python train.py --num_hidden_layers=10 --hidden_size=384 --head_dim=32 --positions="rope" --rope_theta=1240.0 --init="normal" --optimizer="cautious_adamw" --lr_mult_up=0.883 --beta2=0.98 --decay_shape="linear" --final_lr_fraction=0.05 --batch_tokens=131072
MLP neurons of a small language model. Each row is named by its layer, matrix (gate and up: input weights) and neuron, and shows model dimensions 112-207. Each number is 500 + 40 x the weight over its row's rms, rounded and kept within 0 to 999. Numbers have three digits each. A neuron's up and down rows have the sign that makes its largest values positive.
After each neuron's rows, "fires on" lists the tokens most often at its 100 highest values on Wikipedia text that the model never trained on.

L2.gate837:487480505460535513504516433553470556474467473502474446556444539538505525627521492557600457497481474498557520460457534482547485443472511551569489479429515511542525526430491518571568512508577436445491519473504460510496412504514569436431477499478538531486506513521438500558410554485466449504
L2.up837:468488473516462431452426531509507499493474449474522482584508517526511479571520478474475376500510481503606497474540582530545499455526525537519475461530553563515474509528482444537495505457436536525482499545426477595481535559495534542468535504494452441564523531557504508518479537487483551443
fires on: "ing", "ent", "ment", "ion", "gr", "N"

L2.gate1360:439431515530507515489591484509543477511521504488513545523482512551597554540524481547457514455526533506405496506443448510528462444469565446499494519540491449527475478434480537545534465576496499478524464508488505521475519613486447501420512481468536473480440557477446561550511506515462489489
L2.up1360:522528482444486400475492554463482476482505557516533588572500427501538490500528454511468505483538516515470522508475480434469563456533565444429574451519519449563478503487476507461524545601467444495564558506464461504516494470442509548470548485491509510524431512558502519538584488533546514449
fires on: "ay", "ant", "ier", "ine", "or", "pt"

L4.gate1113:430575513518544543500538489536562458436561553498500463480453520584494499446547552467525487532463519505443485478452505513550418438513470435549551463527537458492526424472533470565482498430397499512491473551576564460516528517495536540454568514576524524471541515496505565513510468565508548531
L4.up1113:538474480466562516563549493523507477571469524546559479476484442526548483589411507552458568471484454496585493516460514466516520475485478517498486527539450547508516468553467502546555487457479438451581416534508490555501464467455491514454455513511483542496459474465497459512452473536483520452
fires on: "m", "N", "y", "n", " school", "en"

L4.gate859:508568548505516494449477529501509510561502472520478518381526553527521533538488561506555480518529458517511442416465430522496521541497453483458453463505452506607539535547591519490542470526562495516434502515572560474519514435489548514550494527474531505546515437525503486592534508426525427468
L4.up859:493488476494457554472496499452512454573482476544480517468529421482531473481528506498542487487498530471474499515492516476457527545534399445533434426554452508546459409568444431532539487537588483550510454506494542533471522502547465417539506493445506488478512521491550438551487520482583470526
fires on: "er", "ud", "ust", "ar", "ic"

L2.gate1981:477483524562488594582467453579489537541490462508489504506476518509500517594524471504510521551502454478553494477509412510510488565535438570532416545538472629421458564573419480477466546505505453483531521509452545588487476533540463459503452549524522528504516481488542520525486575519520502428
L2.up1981:543479464519504450560493476458457526520485461516550478503435498587519396438530447484485480514435525500424490555486466475477570561477513536550524485492519494472442489474516471406438510533539500467579512538540530538525472584496565520477453537435502489493520535444489544536494464562486528512
fires on: "ime", "its", "ir", "ane", "age", "an"

L2.gate273:588507543410512536474474586500550474556507531475456544500448460480519476535509484484490488471500452492456412478559456474477467484489528528512511442528451534454525519460431494475524487509505533497429535518490566499455454454439503414463525466512497495607530494484470438535477453499487474519
L2.up273:470511469516509453475419499507483460511508541495518500469474464493518466447597531448506555515550501475441516496529470517451511539460491485546525503565427487465480461535522430500479464556526473530465546390460577451469538442535472500495423468534494484502549551437552493445504480494477467506
fires on: " as", "ey", "ot"

L2.gate222:550556500498503478553499501519526527511516549535583540518566562464480451474535558503441479544497525548549545498505511571516474614513522427542504480428520395535532524465529492506486494520549470506538491492455522444415540475465525534505497425554524485420530486484503583508558460494491503461
L2.up222:489501543469593442452539479497557467514498485518528542500457511602527524481448453453531493507515456548498460526523554485478462547491550395505489489522488511490620492459513464560494485453470436512485475473476440466487484540500516500586546559470509444559507516428470488490530532506520518495
fires on: "or", " cor", " Cor", " det", "ag"

L2.gate1728:477514546460502456474598488538562558499529572457533532492512497548523426435568534510427557500443499458463492572509560545458468483534468470551478530544475473497467535531540548510457499503518495435519470546556541507480479507520568505490576547518522490494456552446515503510460502468447513525
L2.up1728:475471472483501511525467471570481442507543530493545483570469523540400495568552482499517500486449490559461423506513448548554550452570526516475524500461566534525505517499452513474512566503502573542557486554454537498562555668472533490453490463513505420533539485449466478523551481541521522468
fires on: "ov", "ot", "ad", "en", "oy", "iber"

L4.gate1878:595481469448528450505474497602463542524522507445528482487483492594509473515457527532490499535438520516462545449457490520565494470561422545512463561479557496490524436477483511486517501517468425540457522536531496502443539500448489518565438500482543500470522495527441511455473460450475444451
L4.up1878:512490429481465524532422504476505492487476460534434510575553489493516467541538518477546555486617462501552496476443439485455472469503473492420495520417479456482488467517465474483471470450471514456429452476534491532452455416451458522509452558506492505446402550533446539494465510429510486562
fires on: "ay", "ge", "ames", "ly", "ce", "s"

L2.gate821:464543455509428468477514506455449480545507535513524564530512513526420469435496490567488494581537536523500415515497490568526543518565530526455465464504558483418471570468521501509482590488480420463588479572569531499528544501536532495532484507451514453519547510518496476553495508514458523441
L2.up821:472450462518557469473546444464504460473578591550531528551515509512462603504460515482526491492479504454509509477502481486506482497545495465484476458502466470532564541482543515517545504493497512564509512516530533440522452411516514534535450417541509544464511566522510536511473442473566487554
fires on: "ch", "on", "ip", "an", "ing"

L4.gate967:543434499473557517535528404471486535526449466394503520519498524471512584551508495470564563492453530544517432513507500491521565488463510471491520486562505476448446455557580518482503417541485434447476418471487502535497493485554445496563508579520484495554519482506470478515493546514582440494
L4.up967:540487505476454501563488487446501498531545569438482497524425478551422528568514476427389526561520475467498504504571480477481581532446447563559500484442500500552474555481437549508483554497503452522547503537439459505543525468475502509551525482502548463474561542482469573492470485474518448514
fires on: "c", "ol", "ch", "st", "am", "l"

L4.gate918:512506508527528482487574495534446614491473468471542504426459487605506453514493442529494430495505479489554486578532565495503575520491458472453512532469540543487480563496475529567472525524505501439472506562519540507497482451489444483491492567478517512524474516456551496525575542486454507534
L4.up918:451477552574516526460473479463551488486520533514573502459415513475505441477486498444481561538416596518424484477490530526524529549468468547508486463446502592424571566458454570510477502521537492554543470448476444480491475443471421554506482496548520487528459498558468518502594450523497603521
fires on: ")", "j", "z", "ri", "av", "isc"

L2.gate1428:489461462496464529468532457523529548454447510517575544411462487471504484482574484558523553522509562517502534546451529497548519559545462470505490504460425449511535470550508522545470395557525525449489481494564432455446496559505530474533544523532472474460461484557457488457537511448493558570
L2.up1428:509464443470557486489501546481503520511465583539491427542501568469528484507483444533501446530548514556507518496483535519494485512455501521549497469420580461479492513474460508558492470531487415509481503441457463544510553452519414498450519489493486523473506486468467556486537483487485521499
fires on: "l", "L", "k", "R", "o"

L2.gate1788:481516502489453493520514524546538545549516476580484554523530471503568448487510462482500510481503532461453441492533443491588439479510563500458526538461544562395562520499497513493500545463517565525491533503505424519524503432515468543525525503517478474492455480527508563502533480440525438517
L2.up1788:498502453581475516482554492545564452542499464537543531469449479584497500525461485505437538572508499440495562454494432452479440413465520484572538545528503494513513434522504526524472535429485592462434593515516484472523437518456459543519468490572451494494491501542597528513506490434497486503
fires on: " Bro", " bro", "an", " program", " War", "ro"

L2.gate28:476490533451591485532559487541534553558563503452431510496469544566483479500457488462453463460514518494493441531471490548550452454495529448522518478489496574464556533479533513459548437535453505446539494531512531498432467620477468556496493485508482504527496497500487501547493549439478496524
L2.up28:523509453406498443553502529518541505501438405508466466476502503535479509521507536424421573427502515575496463482486531528456595479519477404493496487505514468504502506533496460563521528464495473511554492450448515427448537538520483494463469411496501524546504573495458473492441466543472466499
fires on: "ab", "ib", "ex", "y", "ia"

L2.gate26:566531472499513521565510537583548520480521491501438545548489551470501519571484533476492447530502501566493418528521407573533464523464492477470457447569575545472513463485455531524541466488451464478510495548544512592516563516439453434459530517473536434539530562516476441574495468551505454489
L2.up26:590483536530495542464560550600476432565475485540524531502489575494522490472450541487446460460556537476556442515522470563532550530433439452522563456576522502496467499489412476521508505502507470449525467488539546486496460514540499490471545458434529465505570429502529507488463454469494494487
fires on: "l", "ic", "el", " Que", "enn", "lo"

L2.gate923:593458514535483521555464452569457489506473539498496509508599548464494430500521556495509481497504519567526478487497458490480511557435481481476508428493525557534452434475469472509441537471540520533522523559561563443502530481477512560471462482425508457533444471478543527437582497537407493513
L2.up923:496519469539555488485543521489468491479456445537526470526542501507540475504448437493511388529481545504540549497445428515528481508523405514506493494508454486486439426567491550555482565488496452502431540535516497470486470457536547511471489582528532518503449532534523496554576447431519481481
fires on: "et", "ad", "s", "os", "u"

L2.gate449:499568462530496438434500446535516512483522579380514559448445483575498443513458567454547487509529533496431479519493487459542456515561507495468445513512507503502545498488506500419470499472435501509509467498574578500466496527500521549458540503453488492482459435493568499482518542501528524479
L2.up449:488523502527538468448494520445518499553556453434449460527540522452469589505376487480567436504574425537430499488492452401488430514517488463492469544530515469469497435454520483476521589479424490508495527442504506521517526517446476585468450515454473542541481428511511548570505537506488493478
fires on: "A", "an", "R", "G"

L2.gate1590:525551535477489475489452498524595545522589521532530530523482506523512497540502576458482493427511487558492468514551484518475507546459608450496461529504480560413480487502463462454499445585449540448515488527493572494542430534483470549454501467558447483597424504480509455474446433531502472513
L2.up1590:412517552533512533422493489471552503538570518523548507484461498491615486512501505450447534520496552521567475572532437494503512509527514461540494470442499561523512472462529470541427522534519502600444483490551531512601444437460455526462486483498443489536519489456456500473496461430488414505
fires on: "ry", "or", "ust", "ited", "ey", "ber"

L2.gate2039:516471518517528574516468462442493493531490453493525468520516472511439515575532440524457460496477529485525597462487430466520449532495510510498504468475517389497479565463555500575460559459539509446455491536515467485492479519529517425426523514494525520486500440504448447508529463459484472502
L2.up2039:547520500477511485524549463505434459484498509503504507526457524512501487523539478508483452457470479535561522454480630560426475546449492494413544531437511520466474505557497494468481501532509496507521518494480464553487491532524485505511491485574431458496480454517556533504509419569540508471
fires on: "ial", "im", "n", "ion", "ation", "ing"

L4.gate877:421449505560467486516547492471490550576459535472494531526501502493441564536514440508531513592489564522573536506506479508479431439514506522502498509459474477416409497494498542468449510494501502476537467575466537458477503490457505438496484557435528514473519499433594556426577487447549522563
L4.up877:463520512501470493524501492502515504578549431503533542547547489542546465454503522422520504511462455551499510492521449469480526523433501436480473473522515475447438476459508543516460522500516444471507494494497521484528515444453501499554549601495532434436530533493491522475545531515551556520
fires on: "it", "enn", "ens", "ous", "el"

L4.gate1257:511471446483487523439534527558494527576509534479545532489518459503503495571480487567508525445485516550541421512478493499519537549498488517489473444551456488478479481448509495467505468443496421532515497442601480403457509472483478419518456457502485529515505495544472536444528450559511458503
L4.up1257:481441549480547569485575556505491529517525478486509440480419508520516522517484463583399441501463462469549515505538509440532534520484463482505501541498498511501513424439484480541551508564533484551502608529546491517452490512429447482499607518465554546527479488550478432498465524541531462477
fires on: "it", "ail", "ed", ")", "c", "l"

L4.gate1091:525477416571502491465556517529542500526509544425530477531500465511467447510495544474500466528465527506484482529441409521542464517538469525522486477516524471547537426524526529465532515414561580535522516485500476410522437480552536522540484500541367480514494460518448512505487491468461462501
L4.up1091:527451422477451533471527536476516506518487461553580435473589531501499503458461512537524536384483514436492471539501444490526499532468485491498479538501483461553533490456566508492454504538464526511561496521478511443555574533502542536440514453471467482507446425513487486498492489523450480495
fires on: "l", "r", "c", "y"

L4.gate1439:498508500542519485501558533589478477477522459491472469531482484522511519562555514551514513534542572579500511585545459478495475510487487517514423466583464505512500462560549514528498587500446443462522457507523509473403495473550498465512479468401486495485498481475467493568515519476517403613
L4.up1439:489578446440493462518495476550500501485546455499499506509534463537479538490493480459489531492470512483520431534500435452491537512473499542522507434492623607491546503481502500557495476464491520470477482451426519523489503420527477486488429553495539396514447508547429475494474563490535489481
fires on: "o", "P", "/", "ev", "V"

L4.gate856:615484547563475552486515553538504511559491457484487500480532491448478477494527482514522439511539502457512453573457511559495390517488539495542486569513450468518446434540491438433494489540520455505525459461464415456444507499507506524479539511507578498537413514523419482510506462544589429482
L4.up856:491552457491564560469541448546503511498517519462581478431468441537522503558481425513510463554498498474480585513477509489450535489501522539469446501521484448550468486439482454526526500444456538455494543490441560562404504369457549509535520462435507486469441513483495482542426560445524516508
fires on: "on", "ist", "o", "im", "ata", "ated"

L2.gate1770:491533452528479505514540511493553534457504498557517522484471537465487450471482597498478493538499565523450519535500525537475482495513558437506527472463500515537528432501532550537519449500542534489497473488520520498443455478482521545483511542546538486537544494490512592489497542477327507502
L2.up1770:491521447531441443556440492470468508550488455589461363495531534605471540592498552470497522440508586501481556474498513450487544546565501480472517499491521499476515466513481522490614453529530437444510511552491504562470528470526508482577482496515422459584501593502485477492492460529471531449
fires on: "it", "ly", " resp", "il", "ry", "tt"

L2.gate1032:452437508480530484478520472471496530540514509481558507480515487481499550488506422505522388628480493530521488544466491511517480434463531472438442501468535524445534411453542540459454504466515447508583459545587486498507516483584530515520548523473490499506414598495470536499511503481500465536
L2.up1032:434480547524517532458588534435527473506460560555498451447461489534465506469485467543502528454505493474523484527450538496509468506509519534522465470490461499452491510538556516529398509457568556493432496471548433536528477536486459522464498460480423580522504513463531560492522456509424465503
fires on: "-", "s", "ations", "pp", "+", "p"

L4.gate1723:562521493475477452504485421464524518478519522393481508524468558471436532501453467532600492515487532481512455500482509545505500479486548538558465484490472458558581537589530499463545474522480487515516513496546482384471471582493503505491521554573500557481559549530504503505452505469473482545
L4.up1723:528492458433607428482441481447494476508531550484510486507471534525420454436485463522516483481543438573518483454488506457619584499565508554475523555506521500509481483499480491466546502417492442522501536485509458538527471439455541487490549522571452564556460551458495512423540543467471507540
fires on: "l", "ac", "n", "i", "ian"

L2.gate948:511549485563481534525545487469542530451468542508501506473432501499501415528462578438558516516506509501482575507491525512478483414503523462450508451495503505514477530511548524471445474498547602451386406558587550459512476469543509497596497507425512455547511523470470549447529435381479447465
L2.up948:397464402506511571562506562493498500531498499604473484482509541517445512502467486495501408515615527524470500509495493555519455438594411431509490479513449479459447475477503542483527577471546561542514493520514515488492493511514500496515529478503551498502499528495538427486476494556471539503
fires on: "th", "y", " resp", "ference", "it"

L2.gate302:527468488561502527539548490530507512531550537512445557459475516516495523532569563508386470528474490480509498545496509449491511531515528543564580496556505530497570401497517524495516466526541511430605511547454487457468513550518494527479491479466407509517531525479540493522471504468512514507
L2.up302:485473485474510454558498573576564425486494463526472483444497503554461517541561587529493597451481552503446503467494556447460509497496507485526477481536437403520524481563517469504519470452497509498446460472478513515504545451518493515503480497475512425487441509580475509473507446480479440549
fires on: "y", "ical", "ement", "end", "ib", "l"

L4.gate1060:509527432485553481499460533539418498540486526464551551422441517513494482496498519530503532475513562481549486505482437523512569449550395528487517511452463556417555462525495484488486479481542515537476479503551514481455496502567444498479534485570514496427499515534545488490512524548545550470
L4.up1060:517525391506538434495488521492467483447552455432463474525539511530475482436526464466449485472593523477425533497494449437480488522568501462487535539533516499524493509457532524475533511508474515567398506509481586487440537424509500473468521506474517493530539538573506500520534489453466452470
fires on: "an", "re", "h", "ap", "é"

L4.gate1105:561451548554504468552555488493456483498559539504501487503475460507446522457488477518541519531516461503518457480576494494516485485542585461504434448436472447586510597502511509499409453497539472470541518517515518484459539481467508521522443584502534576542497445499522484492461509501473444468
L4.up1105:466512444525484478464547500492503529451566533516526511494457463532508485478500476457462524515545584470486502433537519514477511479572507529510457524481449452463541532518547473565442511511524495478549546493571504427449423558508487436474475560570459545460520461527524517537435398437564496498
fires on: "on", "ap", "ime", "ra", "ro", "s"

L2.gate1715:508534555551505487581539482596469501509539496523444464516478540547520521484410441512522433484501485470484547483544452462464447438541482508516555489551467504485507490506472448525467425482516554493570504533606474483442496511476471521554536443489446451513505458516567511465465532498529501565
L2.up1715:524539570579522456448522545572520447546511490549484550477471493479526419493485522537502466469404470478559526506476497406504513509529577432529535529534533427515543548499529503450481528503478475454500523523455516450490468432530481550514379510447469501532437438509555535485600467461484466561
fires on: " Pro", "ro", " Bro", " pro"

L4.gate2044:524537532600480534531463500620440563542507522490475486453543510492509451502511520482517472495469530497452511528502415424507458515533464450523532526477464445475479485557462506479512435478561544471583514471552566443488451524496497532554521502492510521566523486500534505521506537540507403524
L4.up2044:494515501513421496492563495461533503489508475520465469514520539494455441514508517519528407470497476501411478444499533527512524495501497502462474497566556512453454543484473505549518510516482473476510522509497450538473493431411560508506493446524445555510525481471498517559474513513540512512
fires on: "ail", "il", "it", "ay", "n"

L4.gate12:454494437508510503490458531485462523477472468542501528532483480502556506602508563443553460513507520483502555502474548520577377499536438514539580458433518519399548463532465453534467444445436595480556537515533517528465514470477532528478475450496532546501513566517466518481485550420531471550
L4.up12:493521416441507537429534465460425508494498509527475468533418553558517482519444521491516489529453431517530520570533462570503461548534509562575504494463535485524463494540452412500513512537464502510494461518477572524459561505439529549415546434521493475479482480510497405454487474459456548462
fires on: "s", "el", "ter", "ri", " later", "W"

L2.gate253:501447486499502536544500534493494559464496485468528516462548472548515501526555504440539489466420611483512511512417418487490538474536496543468531510591541567521537580539460486447518572521483537435515462495581496478500443416574577552484467500470427528476513518520524532508542467521491492562
L2.up253:458546467521518572472512519511565489473580556593516605491536482551520494469475486525442516464537496432470520550545479480525433507462594535555517416488467442544514500495535509430455512557449569521466477503513511494533484503488576480486545482516559533513522536509507501410488510510471469580
fires on: "em", "eat", "ice", "z", " feat"

L2.gate1710:521470550489518526501531530622475531545508561406480505477563508550548447605471512507521566458491538527525498482456493490481552531535501453503525506535451423525505561485499508557413483436477443537453460508541497488502513628493557522513498545480548499473398452523478489527459503466447526544
L2.up1710:526559516564494494493475454513474494498481407566514463524466481517543432500434525520452481488510498494574479488554498491497540460467515524497480471422478472493489595503412491469427499514477555465575562485478557494585482487482486595392492483503505504440407545513549445474559518532492507518
fires on: "ly", " made", "uch", " only", "e"

L2.gate456:525478478402527405567491480534510515495496532510486441407518488533546475558524621516476521404532544548567492488458527529405435449510517478507492507560499520418503470512512545521494527457541548474485465536543523515502451490471532469559494528461519457503505517500429487576554549441451536520
L2.up456:573526486495467476506495498504511491494555446495396446454473500557463566487496507512535497497545508461543517529468492494432430482584453565507514501504508484443585582510536500513514516432507506454501546518508540473506546573452480483512529540390546488431469506510517469482508465512568432581
fires on: "it", "v", "ly", "tt", "b"

L4.gate227:561503465467465542482524458473523592529470485552470542508423481529497495464552505531455459488465499580526526554508463566526451538523522569556479546515540489521491476424524544471487473537500504481498436603516490445481537476466511441476469532498449513437486426491438462469463465507386513470
L4.up227:499537481483534518403487446454514509448424581534522461483451472506486504452510468493494506503504467487624488513481514552510493472524512497465541505466549462495488509538543503565507440522510453456404520493499526471516498507477437508558502509507452468512462510523567466504509451478522552555
fires on: "w", "y", "om", "ag", "ann", "row"

L4.gate1781:472539494463490531532544532490446536550567528503579490523443459445473508473492561533543519455478472475482555496520388508569488571475466528524450457489508558540554441545461489491500502489507512474510523562489461456509464546477529584477552566489388530486564556547501472523518531433472527484
L4.up1781:507462429488541477506490595514444496546464610530532543552485478480435461519545548527471499481446487521515488461507470477517536485466523527511514517531573442433464478528497454524505477458487467506536463487466547521538548516524536561500488400527536523478575456466593517468480512513505467459
fires on: "r", "ud", "en", "y", "end"

L2.gate348:535509570517461503518479475488512548540463540488500478463516444567447482532554542498501474487467492512503512500525538530516489459404485507509511499514537464498544540529502529523463498509461447530410525525546557433477551552508545506535472581551490504568434469461440553522515498497482580505
L2.up348:553425511504498532411504551456533485542565588502578519467472436508426514491425496571548496500487481545536567555489513478438533540534535511502521474496543427492442488489555489511451462549490450487464570509502496455526502504483519501490440456554491479472527533482494538552552463514538513512
fires on: "ut", "j", "ies", "ot", "ch", "I"

L2.gate2002:533512538494411517529489501558441575488488559437476535513441504506522532496544499476571481507464505549504537512468517531546501445531484490483460467432502449486550460511494613484498415498507541500488489493523418452487527512507551522505527487494532560417458518531438470554445562490451564539
L2.up2002:506490430410573534484504506421501512523480574544554477556547602480414532590532487531445515540529465534529440484533524556515506447533495555536571493534572498460508565543466565445456526440529461524489501438525412502549436440454471533497406418534518493457575544503526548499426575486463510528
fires on: "ac", "i", "art", "c", "ro", " 199"

L2.gate498:452458515496566529473526551577422430553474439449574448466470494531542510535493509512475573495509517534470531526435510429484522463497482451516439499518437545495533496520448531521541507476429498464532485431550495541516416430572466471570512528465473524506498514491518521577444517510532460504
L2.up498:463484447414472503550450595518420516544525536558511525522458495503515503513535508466465546526522431408501539548496532531419530429534495426478460480480512474532540501480528583501573480401563518418486524485486534505500490440446472423472571535506435508487428518495552463527549453496487504494
fires on: "ol", "e", "s", "at", "y", "ri"

L2.gate901:538510571438496521408545539508429501587477486516527460501528493511440460566502547500531555520465463499506502417535488514539516523530488474510512471375541437479487573428578528467480470469599533489546510487559493557453515536471619516497394492546518503520576478530572486510556448561400464464
L2.up901:604434550504459500513484548483500520550545469497517447468492529470422464511549559497549529473457502569462463564499418455503512487480461453511500490497462463459429559527425510483491433490576482589505497536471509529443505575473440485510502519546524541493517452469549464466554579522492445518
fires on: "ic", "ans", "ized", "ar", " that", "a"

L2.gate198:508546483542493588473494530492428537577506458514517498522547499506538528503522477514518517514575521568458517510488470446471443554505435575499463463507520517519538484517493497425537500472484538486485449493547567505461485458551508402524469486529496495459530501555483520560496516534538424555
L2.up198:461518464549518542465500504534486551478515521494496530517529476479497473537491543487482532483518531473460501539498518474515482524550525496481522527518505538507394476408478536426507532492429505417573558471505516484488512459583492536412466516478459501473456517520549491493517446521542489533
fires on: "ind", "und", "th", "s", "e"

L4.gate866:547457426400506533515632553469523541522500493485590443438492528508471507558495519442514510566540466498517444526477488493553497521476543489554475515451539461533502553520511535526568488509471467534522516531494462525543518553499476468507499544447539487480516463495461467489548474508507529524
L4.up866:602493521468554520421501415487559536480425522494462516514435466488553499543508457512477529487469447511464501568489541506550520495537516553499471522377493502478504585465493499480481457598511521506453386557520492523495524513518450578455462589496454427490470486569523455459552493434455549520
fires on: "om", "am", "ar", "w", "h"

L2.gate1096:501632556501462587596502548520494537509470541496498509474500489597542488510408489558451538478422399497530439498454530579477521445559520507517485576514544549531480465509529480518470426501474511523484523508508531531472492515466498485477523502557532552486522453503460462521507483529448474468
L2.up1096:497429508464550387524503531506517503491545492490485454483489542506507516459506452471518441533511464460386466485533435501466424583524442515481592417539493539472565480510491492484535444476479412577511521488524543457488500493536464534541448543509496494508539533565491479418507545491513522448
fires on: " as", "y", "med", "ment", "ance"

L4.gate1956:532488498498502518570379497467483526473437535528520525452502500504523547510529468452484621502495406487481547576513464542453533561534507541452422482485476500494476461475562521454454524539517502451463415514472557430464508559506416536417527525483499486464457647497417563538493599570441573510
L4.up1956:491510447501459485470489439503411501509569503508468496534560523545406541488473522597491510515475521472562544506477473509544477554505457512507462522510523462508504518449435451518419540476467553529553527490565513517520528545470565540522524534523494503467499558509460475537582484464472524593
fires on: "r", "ir", "er", "ol", "en", "ra"

L2.gate1350:579495459410475526529489515524436550513505481537546461496576500453468472530455542591480510493429482627594518492455471484497455417440420511527463500432515516483460522492516485471440448462510456504477566507536513517574561505548491522540513557522515484558494500562459509470520449456464523487
L2.up1350:554503504540434470516531545535587520543451486466499519377460500542492480496483527485528497497448490528420495549496586495444511479543575526492497450512469477453537484477533515523537495495499405465530435484530487561540482540523422567491476498461530471512432466467446515493532500514409519448
fires on: "ect", "ct", "ent", "ge", "st"

L4.gate23:525511421535434521533471493469546507512519528429536528506553462540514527534506490481586500436480518526452520546513408473600475579462529506488455494542433450464492465487468542404478473513503542489483453521525511464502493379506492435497561491553445506548509540553450551512527501500533411500
L4.up23:511430521404451560460511536481532532474544475490485497509430524426460437491463599478480483512494551481512494448515515451515564462503450500509488514470499501489453488523550471549491528509513455581509580512525432532503433527458533525496468451446466479523552498570436496483467510403494472477
fires on: "l", "er", "re", "le", "c"

L4.gate2043:545492483449524562527568532599490505494429584483541532518459528503480450442615515515552525543455480481524492615522498517519448514523513521488513525536475481478468475501562544531522455473425429447480459547559496496475534440499513507492569515538479481491514515446424467525477487445512490506
L4.up2043:514504502454507463456551548561518466530476544522439534446562527582574462514595552523443531546471498488564485485507528593481604448525495504515555475444525477446496553523517507466536512457466475571572445527515554542450474497493485534440482498515491505509448515383534494520510487533440542493
fires on: "N", "′", "en", "ov", "SP"

L4.gate690:503489489478460576533433508476536524486425537438492481477424472536464489449529537486444445510456531501500482464489518541538443511555534514495537557422450389511491481543576510481456546523499523542503440508543617465492427549496506555511472521489480512528433454475438487520517494461377480458
L4.up690:430472528572539553531542526463504521604460476459453491565474512453467526544540493538427514506564432449460546520436528612489561476488513446449503557558488497514500466453454478522593545523484512526424512490505490511481497514469453514487482488463460555561454448454519496569481447569503473466
fires on: "ic", "ad", "y", "rit", "ip"

L4.gate133:463469479431504497473460438557529508511495495522489513545495518527522555508565480483467513456476490429516536482543498484529454548525566546552506528477502433379497465492519485408462559529445498490471495559446560428503490530468563439544462500440490467626526490550475483518507517424473590572
L4.up133:479504515589594508502493476517455499453533513465490538552493481523580532455449408483464504551496502471502433458462528496499534495464503464496496448470491516530501511525403494522513453470522486519480521528494545555503534534485447529514490591463479552508435446497587546512589484473518470464
fires on: "re", "ip", "as", "v", "ra", "y"

L2.gate478:442434538516533477443576504529471564521493494493532481502501564464432497410529455508529534518482482512454470602464543470467517544466454473465439511511528505482542516539514458514536479556475482479473500508457455462441485514601522456538514474514503547488520517545561509510456489514510552541
L2.up478:511519547540480475530540487535441497488511430473428486551451443503557467483511516457476541563527516520487427510494493497461504450470519486482483470457469463520475425566464503450496488456505544495551455457450455596505496503478497552523427488416511451445538601540553491548413512512494518437
fires on: "h", "a", "her", "ong", "ine", "ical"

L2.gate1094:489449508491566525455545464568493508483536506489502484567529540503499557513454525480490530470437501487482478526543551433513500440523527548468464474464456445467439502487499560523458463502518482484577452527512494444405471499539510534490568536482490476508511483541524574512481536477456524532
L2.up1094:506488514513496458480489417477495480493536554500525479518476503481525526445522490512526459469485501463502577463525549526500532517467446572533467455467469462406518503454469423527409540435528506493537519480440507419466417576533512487439531450505475499489450366500511502524551532502481506394
fires on: "on", "et", " 21", " 18", "ont", " two"

L2.gate1477:527471512494433496545485526538527472489494459508461531551510461528519492469531458486487449464398523503476473527502456552436545492511473555443522434544510511487488436607526535460540452459563553518438432540572470497470441468583484487556454517466506494510530536534485581508499453480471512530
L2.up1477:479498474536561573529568448579475516542495493508529549511498471526525525514481470505453460513532541507485571533453537414499483489514499569509519451484505503485471466613520509461433435502505514481483490484554457508413518476416417510504506503458534535517463525545529462528556487513528535464
fires on: " Ar", " Ty", " Tur", "d", "U"

L4.gate1436:518524523583463457486499459461502487483430477440536476510438465487475485437583513512463450498448601467449492479492482492542419514610549465464485436575454433503487458563488599482457498451441537533517500565466501481487550499519499495554490527483506450559538429494488525544520555417512529480
L4.up1436:562528506577505516495482512478480529478495560473507503502509439491558462519523536455546505495444505524468581460519451474505492478452504510489516479523490484515449514475439514468449525488498441430527552517563534396508510476500531546488521444581475466449502525463544579589521465517492510473
fires on: "if", "op", "c", "a", "ant", "or"